config.yaml
num_key_value_heads: 5
rope_theta: 10000.0
batch_tokens: 131072
MLP neurons of a small language model. Each row is named by its layer, matrix (gate and up: input weights) and neuron, and shows model dimensions 0-159. Each number is 500 + 40 x the weight over its row's rms, rounded and kept within 0 to 999. Numbers have three digits each. A neuron's up and down rows have the sign that makes its largest values positive.
A block is one neuron, or neurons of one layer that tend to fire together. After each block is what it responds to, as a language model described it from the Wikipedia text at the highest values.

L6.gate3:523443497454479480505462519495472496541425467419493546444476505468517509504452440524548424496552559532474525556438470515456436430438504408485504566469535556531451521447541529493491516508479504539497437495542423484518559472531570492539511493461483492461520520469538454547508498437428499543470547548495501533554500546483534434407506465481440526464513477518547540494479551596410482501406474525513478479461482496474491496498524442469455526507499491461475485555486494489446532470560475
L6.up3:514453476470457519515501484532448498567507587554506510462471559511576572533524501451518442510542464502562491606409486529521455493465440493432471536528509538488438455487527579477543500523527542496531482413559438459585451476388519450463554497516487468542516491475527526530541450516437492450479540545517542585432476496468532499429492518515448480516465530465492493493440519500479527535458475465485540536451502438482505514499491484565490486519460472491523483541489510476511549483508501
L6.gate193:512548491502477536527543513539481503449490594458555461481504463501598490497514457491540530546522481498418499512501426473513442483500430500549573589481447444502485479470415520545425498485521495543585456484517520480553550471502566503548554469435542454462477542523485498525563479573433485561480538507477500489579539558482529546447525499509489421447448510547453521545524509570541483546507525452534560449528570559502544514409447504503402487475490530539490591464509493567441436496487435
L6.up193:560486478523437503559507451539468443507481594482557508510519513505495478504438509526515498455486532551482502491518451597489515465466439436466463453585492514469472500487499485515516511557469454488531447464501452470527472477520470450561525525622486513541469444438495455521545466444505434516431515535462516476482523518545550510431513534555524410482476509472540542509496504502497498622502494476493457465472514536532517492481499431490452493520495423506492557419552565526456544492526526
L6.gate711:501482518460461469526556431418479530437528533458443499435492538488495496433528527584498483556535477509468570444475525448535449467473446546493503442512452510516509525496523525538491557515461454549460500468497558543474467429534550434544449501522551482544481506473487406495492566549466498549531514548432460524489451422503489443514440521521503473498533533467499503522464465499582484532545472437454514472550410463553466503529490464496467407503547465547575514531550534565471546508453511
L6.up711:540446510559518522581462484529504497507511482492487466446477454469503460515452476450487506557487503431509456497427494569544544477472492541453485472461467536462410503503531480517500490464461468414488473418504566469433448433486517622456446526520494512501525590491491461461496460521510495533497486427474528540521413434526488492525516525528564574518523532546503493564514492567430480446508513487541514513563504604473481484484447544400493529521472425559520532490540563477349492438530565
L6.gate750:559503511481504506478486530504436532527415502488516449481512526475512535455511509511545485529500620445461485545464453513544445517507459535499523452525521566469425488403480566503479512551482589552541514520507419515449429495485501482502496467488505445480486550427486491498504496514480510517517507507493567560457477503487526491497482533533535436497506502525566507529564504529541487533464465551506513418498447522463561476498549549488418464521508505522478531520388433546564424504529451
L6.up750:489473568525517468470532473523517552517540526543529518530458510549521469466486477493498547518572507545496452557414474632539525481406538561426509525457495558540487471483539501528456478502503545574490469510532476521495494464528515426515516511474535542548515479513536481459449463487472484534522486482476475542504531549529494469505524470456539463463485533450495531464448484478564541512466496568551550423503475502511523519465585473489504477543507457433530464434418471493460508488537501
Final head noun of descriptions

L6.gate49:535520612567512540520543519523495486387573480476495454488479473524483544482493512497538540521503538452409508437556542496494465585466535441460441475471479490534508539501479540584517494437478488508503448520585527525531487514552482485510485505407486545482484516453472574427457465537486526424445513470496488540466470489493521473567557488425581516515434477535473466406519557506502547423547598489525444590453504594487442505507492454462501452540506486542520523499494523534454528512606512
L6.up49:496479444609573498521565507581472501548453523532541473482460493432475535499443552487466463518508458513454491444466509508467543486514433537455489536485504497513478584461530492528557534511368495464455417533517414441530520511517570474538493495531449497485563548465480501413420525553528523487466545482499476413527449447496549500555496576537533468484493516494475483515540543494545527527526471509496544516537425479474472539480480485523505445512536531562554479489429538543440529434449476
L6.gate190:488546439511517489503538430536576472536477506471482470429461531505423458511454579539452483479519561505510518485557538542516430559517508483479488585511527440503495501477414483463453509512466416462478501578504534519464466519461527469517528472511541574496580479465484496419458454541568510490504445509496481562455442514532379573529495516504356547477520509448520445553500553595512480516523494510524493517502497554550474464489544487557586522507431506481497463480494509514539463475442536
L6.up190:526512477514436542464536521431585474486481533576489585478472425498495510518486526478470553487464482494551538594452477473486480540532403461459553508504544525496533458446498509495505488537543544511433502546453518476495474456610558509508494475463458500506545428499479509573473570462429487440508478535486508446488527513514468513469498461480531498478460510433531484514508469526429560567416575497535537567499452522518526585418505531477483495476457484507515484466441515481500506538458479
L6.gate370:539462572567470509511510512557492527530473519507462550437506517520444498526502597508472467490427458527545442500501477529480492561533549496491530471573531559528459539527589462521477448503444502523432501498496522510553537463494518520462525559460519488456528445626516521542434448486498458487516558394535525513470407567471491467442549592529512411438509475496514436477536488528496501551519564548488488553524506556453527361545516472477509470536456478528538505456530526483487535489599516
L6.up370:586512494538520495545488566461531477502482509488489451555448504511463509525484495519492548532420527415555481494476488480450442435447497391484468546485511533546530452534554500536504476494422549509490490542521542427468442488549515475522467560465453541462513469533500541492521480481530557511552518529538502500450538500443472497555513499499488463433490485397574592487501554524466483483496468445523485498437513497467498428474515410511495514554487447519562473505540540360453468512501542
L6.gate546:509497549513535441522584516513469523524562547465477474461487503490484485559459507495493469575503503460528525446497591518512477520484591473464504469471503543516521504457455487530572468523499561484460508572495550562530424476528519543456549418486472569532555513491504467554479521468505526502523543509424494505526420408522492575530516562499555504475537557488460548438528491515496496490531511480498487509549419576502506481460536488520573579536493466512461505512493561504557495574542521
L6.up546:441521507547528492535509412528539532541397568560477438550545521459545489580439557504507483460489444523493506470565475465516461502485569530549467453584482526526515567494521492463524482506470487451521403497519513569509491500396488507469472514444494589543551413528518534495504490551519434498498577515573544506450445470481464481578535470488481485443534557497516464515552561529495485504470547511552437513581465532431555440514514498520481531556544463504474480491468479456505489562560448
Adjective-completing suffixes

L4.gate89:497510527530524445503534561452469521467478486536538551548540458432453574498459491526454511468484450528509530490491544449448521502538538530449542481504549465469394529507487491475544494521503532468457461587477535463526449579458484532502526468474553522533482449486530544447520580468539489571481499406485558495521444489463602479482517527513439522477519490461458520514533567462472564460483449510507477515473512505516570419566563484518486531494478485431444500502501491515487516515545484
L4.up89:443507416519532448520527537498522486459458462521521465466430439463517592443534495526562484486420453504523517445492563478494551596457533466442490468518454531570475522558533498504580476490548483467460562557438543588462462479444538558543507550468475486492522463466488557450545521492545497566501549470519529600488460519433516522518509525483532507460489488400591467466504490444474554489571474536399444510445495483457556486522523427561492486479520415566509481492524509509462448504552544
L4.gate99:467438604532474435539508465501563464490502482544420439502468509486517465479526491525482456464544475522500518475540530524504606592539513437450481496548477481474552543509509437582503472454492484457449537538516497516494529474485539516435448456524482518458526575506504546514465471438489507478570489467581459550531516456483551469492555463483512430556475497408519512560494519540504498511534435490473543533467498436443566531541522537464478542518484492461562499544416434475520471427465504
L4.up99:502516531557554451479539478530484386428466512502540567519557488520518421511505512577531492495404537463476504499497492488488520461477427505508498493540488531490532503488422474433603479500545445544437448438502548480508491520477468466547468402488559438503502481535491420556488542462548516563511479534490466518504484429505465471494499543524460447449475472467467544505446498500574560506535489488523540544560515556444655542478548414497444474474473515518494499451530470580518488423548560
L4.gate721:541481548495470514482422524564544473501560526516538521554486521486486524504557501483481457532437511432478522492564483563531475520421423485500533529571407480529535531546566493526523453485521492486519525490518545485545472618480508502507366544492461535480495605453550490528466486470500458485474540433569503512424415507485517562502501519535507459495514508468486531551538506508528563551502484488604586535514451476447502484504441518416549530491483451509515404491521519493441575455493566
L4.up721:510453481463527514550513579551436496441570593456473495444469520481549575451514500476513480510459488419449547450519552515516465502514516462490469516511421475541567496472484555505512459457514507481497442457534493491480472503555530488532505488501484482582561513490506414508438514539528539495591423496492474579578495379506472529456491518571514506456486503380547517532550512482497506513489490570455509442441459514479517517463486527485490502528514548559462424589478472529471549516482493
L4.gate781:478444514505535450561478581477435491504589490537505512492495525428430585519498458481512565507472456459542458452529446468572473497451488369497461501593502481562536528526424502518495551480522509476556486581569515519471478516475561500517446470379477608532495539494514463491529543592476470580476511455513526556545389512529469496445518532422544416481508409504478465503500473520523528515486529441519500495486486458518490456521515501466508509478538491487490501477500506445490516487503526
L4.up781:491514578510444573446548453584604472498480461515517494477473483480523475407542539512518455513504492516527494472448535511459474547522517560500511465463518507452506475522496516495502465562505518512441512441446509475497508551531431526519561506560514510485510459545443524475524511473470464446504552521493519468464541494440515556557534456553489560527424521472527446517521542579468473439520428511505553494453563477478448571508518502451591481477470446513481523494507492553446516515526456
Superlative and quantity words

L4.gate116:481449508583491544556498515567471440479522425492571464441475453460565513477460509515503559515442455498488517498446451473479552512492474408484511553492510458454466501463400468501503517439511451520518555564495538471430417552515539540489482462435430579527489454500571496465446521496493528504477472453463493470520553506433517469489421560468486564472502530489502479508501519488495536512535489444526493517554494499465519519433546413476486465523520509503488480479487482546462469524443508
L4.up116:464533471536532467516448510434484558518559496479468539551497483454577480481450469574496513485558556484502476517503546479523489525532468474454483549530556473498538548592475449508479500487533464464446472571512525547527443470466527492497497462465566509501531460515533519495459537400492513486470518445487472510512428476519456575452507548502549550406467444501512529537545511484486557472475475587467540564554475451458545429454491492457529428521522463462555529419423529550495539540427483
L4.gate266:567549428481408523506501534523521412489523515570503495552541481479507513534508497511528507492552595416488553527476469516539578507485438475533574614512449516450542561484529439475569537520488475444578533572533469496500550440496486481550469487451461536483585485463442529486490508494494518491529547501506533455425467486520487525509515464512466496448519586473477554465484499528515457528542503499500511492514526538508501360511519568496479543510482472462460500539449521395512536496481513
L4.up266:483545458541453466503492503479553550497533470550553481518536525563457404539480503499513489499457532540476498419483457480552506499467491524523571483477489520458437626577548513509490549390513517539585472545489503529531536520466477495476435497540439583546525494445409518471517568548495417481504535579491520471472466457444526485497483517537496503519475542502539558527485588533484516552502470502505513509515491464400509531540520542424439457509562462511544497510494459451530520461459447
L4.gate487:545533524510457537515507477521519494429504487512563503579476504460452429530494514484537510515502520548446523462478498535489535446509454571409474578479502455515505449486528559456461564532495533453558498499501501528555474547438469523484502524537510497515511576618439475556486484506456442462539524476531502545478544503498498530448497465474455527447442491481496546562526533476453492454485541441504527435471465487518491473409527549487525509448525518490472515455565525447505463547539493
L4.up487:510586498529523448460587528471531440444427499444493526498444482517565500525489521482516513557507570514472501503324499485532498511506574502415519422505533490461539468470466496431479440494459502482571563452484573474547528422485528486453509548512518462437536497491498494510514487509473471487542466538492501452443529501471447533594481524549553469540540503502441510484486450472568507529498498505521492509480491498461496484460561497549584477464463490550448459451505451512483487504493570
L4.gate741:388453544546488486500454529545554509460493452516560516535535506522511475525521473539585479495495531510488510525490490412559495548581581481492522475530492522495523474516483492557475572536536422514501472493490503487495487453524544514476558538534514463500530421557458460535508439537475431460446501540512478548462515577463522483522507480442496550550486459513443518489442555485517513496424513541401510473522499414461444459504476443467545545472609466491479465496451519469539524555548429
L4.up741:433462502520535441484503490510525543478481504511471502518463496510492551498452524543523531520507455471438471591486510533465569538528471569458540567495445518520495510527503493428498501471488521542445441497554510482466483548452499560491438516478494529489458551504524497518485484517486482574518491446459435463527576491510451505533510447532536549476477531540529437473500556526514556475474537469419574505495515480473560476536478477441511552492490475522526510599504450533458505486465548
Mid-word vowel-consonant fragments

L4.gate442:541432424431499473542487532484423473500459473521529514445496551491420508524503458464484535515548539526492502517575458499468464544538485491471471419540496585511527458501504523455458445525482475498503434509531499525543600479529504528496495506508489465459499575529515439482539438453497535509479512527560510501492457474518499488461515505416416460483597455554458523488586504430430507516462467465487551449462515520473451420517518456460472457524440534545474537492534475490563474547510473
L4.up442:461465508504549538459497453560504519459517564540457440454476466455464493544500437415543581430543454443484420573465496488492481485527422589463572518453534431494495605516476539492511502472490486478550475545579515498493579518503545566497475575564508508464463517477537470517389522476507524502498510510574542510507510507579520488438509485507514591584473515534551492517504518483428485468524462495500509487527479538447500466454500474492536472463440507413414451557548559485488492542493492
L4.gate493:504466453504567477475425524488441500480535479452505498506542529486558524482516460514525515477515454508504470465458478507480444524533552495510525558463455503527537489508461449542515489495494556420465519550494504453503549505473464507457445543459511541503476475509454623489550517466477509517543454519455508496558513547481540524441520511494400503413485397515538522481517475568461553487512509554508522473479562496520527428486530555474513477613508570404493526611565490466426535516434507
L4.up493:458481568516521484447500577492484534498475476438454500525509546486461501589521486572490509392427512468486430628527502472530489498454525494552544475611499499470503508507446518430453464428477490463510497525447512500508544517465504499463502470457455510529504459463467466500532554469457446441540436492571529523526465538485541536527497481529496560549471404540438467462509504523500532575465468476475458478524498481607434492462547480488537489559533532517552474539523449520497546490472576
L4.gate628:436541459435446458506530442481473475505517498505476501492478564470507536504494430547487531439548442480415481569564485468442621462526456487460498476501522495545445580595469455517552531489476427501552535514602500503446463505536602506413500498457571427423444501466478515458468480529497452474461485510462505522558496511509593468454518524465425523463527499513498437459470492534514459480547497496510508482464513542473472496522506518536499522506514479502451432533490346517539512486512472
L4.up628:450532465508468556507465574526503446486478512498526488607506530467513448490422529606475497504538481475461485458593532426437541454474497472501466537495475565550509533566486473463494519579471453499571476433522538513490500464475510442447487505487507515495534478478477489517483501475516534465484568456544451476520521484486488413454504501467512542454604437521443487589456598465469476487490437459510491495539490516491422460511488522477429516553501450517364446558498412504508537524535425
L4.gate820:517500583518464497576543516426507500497493544501420487397525491492491522525516531461453522446507507534425458493556564469506499520520454514528513483483470505496549568554499547445486477520559525558460568509505468500475400517513528519485505490510494512458550500510524487388500446415484486432445516480516447508494443568443500534470545529501498578494493468500555511481478543504417516464547533478552491494518435563518518521466504441485586537536522483472526494481557494497510508479499485
L4.up820:511475593515462475536495590467505430507525482480391461412453506491503537493498525550488506444568480543531581479538538504486527485463515516498475462504461430464491545527510531436552486541494493520477569523509489480468395511509510571507538521482495545490462454486507450418487487452461513458477524501551436479512479495477444535415582516577531532484510506470483493491502457504463565469489530483545551511595471533519522503497475420469512541573514483492542517397512506533520560495498501
Vague plural quantifiers

L13.gate639:460511463498508498529524470501511521500488495465542462502575512577448511560437513435498577539492507486475500519505483450596440475566551469493486424500511490488544471501528473462489554450483535519475506481551537527558514501512532532529437473472482570445484473503544418504570532476569530444486421401449531527498501565560464467526561509512520477493499443492437541513427562523537562502481433505519510471532427535508480471555479417489519441542472510510563497476556497499419520528515543
L13.up639:476465506492553564500469514594490472524566522530506452608540471429520584524511560576521458464478451503532500459507462515518525431530579592512473497454526479489518450491571481491482511501459437522485470619444386468521475526460606482586469541446486498519517487525532546475471505544462468459479502544515465491475477488460495567587541530560496507520573497480491457480501480484545447471519484452521440522508588479430484491494518505439449481508567532512520513525491471441494500512550438
Duration quantity words

L6.gate246:494531574484539549524549487485525565464480554501449526478501531478492494529519496484520504518543528501489505522434532469488427537460465530544472512570489536559520489522493479441492559394503561506477531496493571490464431462505518491552463522523474472544485460478463455475468556515482493532390463461516464458434453563469447496474486462547611437474452428486502514527507490454501506549464519443527490567477502577512522443447486495497593517464499485474474545466519496462492512506545498
L6.up246:543500550538478505410560541501471498522556530432468517505448493523501492463490565539462534473459493443570469496550566568542471486531545509536523517489506535436524558608534521477485479486538571476463411452537509441509470544488434528500441526501438517497484509426522467477496470510532451481487489443523460475537443526524436481457492439560497517431470417479513509525463521530497510571495445483493502545463490493512499471541539479434535545472440497464454582445505506461484528487469468
L6.gate259:419533539521520531491539563499476451464491554531463561516509514457483489553489511492473484483505454505452516482497522498452438534526503478464579544557532546503463546501502536526537446519454566436474454548519513472474495499469471489491527528576480538504500470538512471493476463463562514488514551467509558542536416484519452534486443530480333471544500492517568469546485531472508491491486468499531512521478585524533521492542524514493521580446559431427402528546520509468472464505504550
L6.up259:472502470553507565538504501416485502421464493509517477496477473492518514495527483536507508367542496591432479487525571525496468476474499512426509517525488513528485501419548534493475516440465585484510484564635467494420454526460518521523517543437485543493445512562488501463443498523534437470509531553475505533463492493525474501480532482523421429531515504487476463494388543491465468502546407479543590463468497452477524474559532482614401572492442461458505535518492412440478496554417428
L6.gate466:507475515448553477497470477553557569538475507513440537495503412456479512516501528487480454469463469502489538484500513471500486504445556542453569569558460479439490533531460486566535496447491415509477503527472487453448526497495528558522468438432507546601558471488486464501530461474581469495552551500490514560562497533524531498389463533430508486484609551505462456477462483545538502462585458495517520569493524483508533517556525561579505507522478528464508481523547511527505501410451566
L6.up466:495453475431513556518469475476489535467502545583426518462516476463464560482467502497527478435475451481471482492563531516543501444581530548554534590570495528506469540484476464487484497515585436494507537505567577496459553521415525500478519475450489486553511530545503554562510497475553443492504517514403536465537576523458576467432456516509574469431582471525464572509500459561512515457503486507549476516490496487583473470518483523471516549491480458463530484474561512507481518428484535
L6.gate582:514501546451502445488526480481569534447568565517469430525452534484486492532501483573455481462515458594516507548558487535496437522522515480464500530514490451562500447540512443466474536497519563462498488507537531497527550547480537494512561493537529635534513506537500562490465516544516484492450542481526478531495557508498510507486548441469507555516481505458491537533464504551471488467573461523586554534509522526493520544616479506464513526493437491554507511566502484544477492498572453
L6.up582:483458486527536502519486521482491458482413502554541553505453472468568482503464538552489501464497503466481505553440498400501563538482564515580514513541503456519513539513462508442446537380451539554532592524522543460472542501505528540468526482531451516466537445523529503505393566486474459503483487437537561499499542592479504548446482541455495482472541533482509511482508512471511523513500429486502472527464476413561568434509595545461460489521434542470418451504564473466486490498451485
Degree, record and percent words

L13.gate388:466490521446488519486517504462465460491480469528583448473518495572537483544523540410469459533520547504444506463445487526477611561525532475449452551486465450495536541525500557444500489504523472461491428477584482465498457442447537512466468540561445494469518505462476490446475481515488477544449553464488546412476472548473417493505477563443554517563579500476488414474520525444537542507470540453501500555520587481548440531375473559512505433499527518492514542494539494533487529468497453
L13.up388:408541481537409562465419530585553395501442490562481543571514550461526524525459479469496454428521515514522529443412491524470490492524501504517505508428532444492457555518544535517487489516527505435477526484448515519461501483505534502510440500502465490536501499526522515501504484444524514524504546447536509515498539501503541556462522521505505451408484479502531416462462489536533524546463524448478551481538514553536429527485508453460590443511548505469539473551503451442440510532615526
Technical systems and tools

L13.gate379:551436560423558496538509456570515518522449523533517501454510501524518520541418534504440496491502487570459512483466459544533466444442475505378544455416551567512512555535416417549533461477458447499489460502495503555497466532477424423521506482503470486495484539517473488447505532514509566561476385501552506490504468599519499530439486560460547498500546492523574501467507526540506565461549517531535553562498447444510507499554548528475458457541525521463484514493483609490498565504504489
L13.up379:516448551490463473550495449541462509518505487538511549571513399547482500438441465532537467470447505512480491469499547536519531524530468481482541461503512507456432468589535480511571462482579527499448419598508477424481585474517514474503528511481538486419444562479557504514535497438471492538555516528486458493466546502456540479525493462581558512479511499541565411455463474520569460540466412498530472528488518508443460448616474418477528518494523531507457519456456577487460530473494574
Mid-word Latin-root fragments

L4.gate386:563530506477556498519481515453516579517542490566475546472522444518520497501478503454574507501482492500512516528504509568470458501517497507539470430453577520565545463436498533553514495555472487460505527488530554537477508535386493428482517469525509492525443483520484526544505451518476393568445448523502497510533471486444555522491463441481441544446436518478494474491477490463488558497458507547527456449536506457522477439513549549462481516468510472413505455539402513513538495462486518
L4.up386:504536584496490534549510422533448499541441524485427479546527496497549473468502538451447512473519532505513511485489527525541442527512438505588563422441595487494482532506476561478474475563436531493451461528574456521535535529500482478495461494488414490491425550473547562518503479514504489514441538529488541490503501554512501491563482586471497418441478464513475432437557435482494560513514508520524388513520546495495487525494521554496503535547511404419510538512536443497533485494458582
L4.gate414:478506439516463481571570522436513400477504479465454507489495424496514505490559524441478486512510561565496549487532479511541549480540479473411513506417557521430610538580448534578505383470510570429443487423485488485508493439474504530499501461500533544489537477502513498516443418481447533466470561542490479535480481499455482607507532445508534562463498505482501467558542506466539496531523486556426479520478572535515546496479511526465514570538487494490504564487561469516527495468514447
L4.up414:502489483539429484538538527561517497425450472537467483441469500442559590508521492446505476463539547524397538447535464502468551530484512435444453520403510549470555496527493516539474458508560471455492497435433532418480482496496465463564487518437448511491557562541520470498451479498451438512482483482425529583509514522472500562476456519497548539471533510486533477567520512490520530455545509547416492467455486592564524489435515488493541468605482478378536530505517475510500446458474452
L4.gate527:489526507508535515524556513475450544503486469445488523556516521402452540480489449552537460419484504465513483559475506427589456521589546476536493507440569500523483471479551519436513478543535495432546502593551477448538483489482545502460502475501431504467498542450554499466411512481463460477487494453465508494561484544429523532486521517477520503478475478574513530509570587514473493572498506441506477484472568547535507516464462559508488428556456513484471509435464537500466493532427481
L4.up527:463468510513509500530451523560412471456517512540523540583517501528454509446527484530513495426468447469498484483519517561515491479560524542604521465463515479514399485497514496514538488487496479565485456518496501487566518537466553531492454482575523449486538638464535508490471589494449503467499485496509487487506455503464516524442502463494534482486532408479588473540500476473571471526541564494552500440533505537489497486452600577478498454492487479538512476477583526430492541465528533
L4.gate630:483487547490362536552520519497477452528495523592575507498553514472561466519554521505557512455558553445497383482485530503484620511498486474443540504435412546473473495515522534501503503536537508462577475491476537497523530496449543476571488513494437598511532468477502440516510513394492525499448487502455472430462543505491414552442463516452485473461498454572447527528457521489471481484480522493498515551523537525539538522480516460423545498557576465457487508545514480462514473502583480
L4.up630:456455396505528557522562450489471447573497619525519479522508475486508550559493548453490517413462539475441425549507469505469515504588470545518521433497479515546521507534450467515484527570507457444517499555472522454501448453547528500483531516498547605580518547557487477517474515530512475536485491490479530509441491495523483571586494465432444485481452506497519482523461473544543525486551505502484486592585515515540575529478546452473512505533486456561569486498513495531436477435466482
Game and V tokens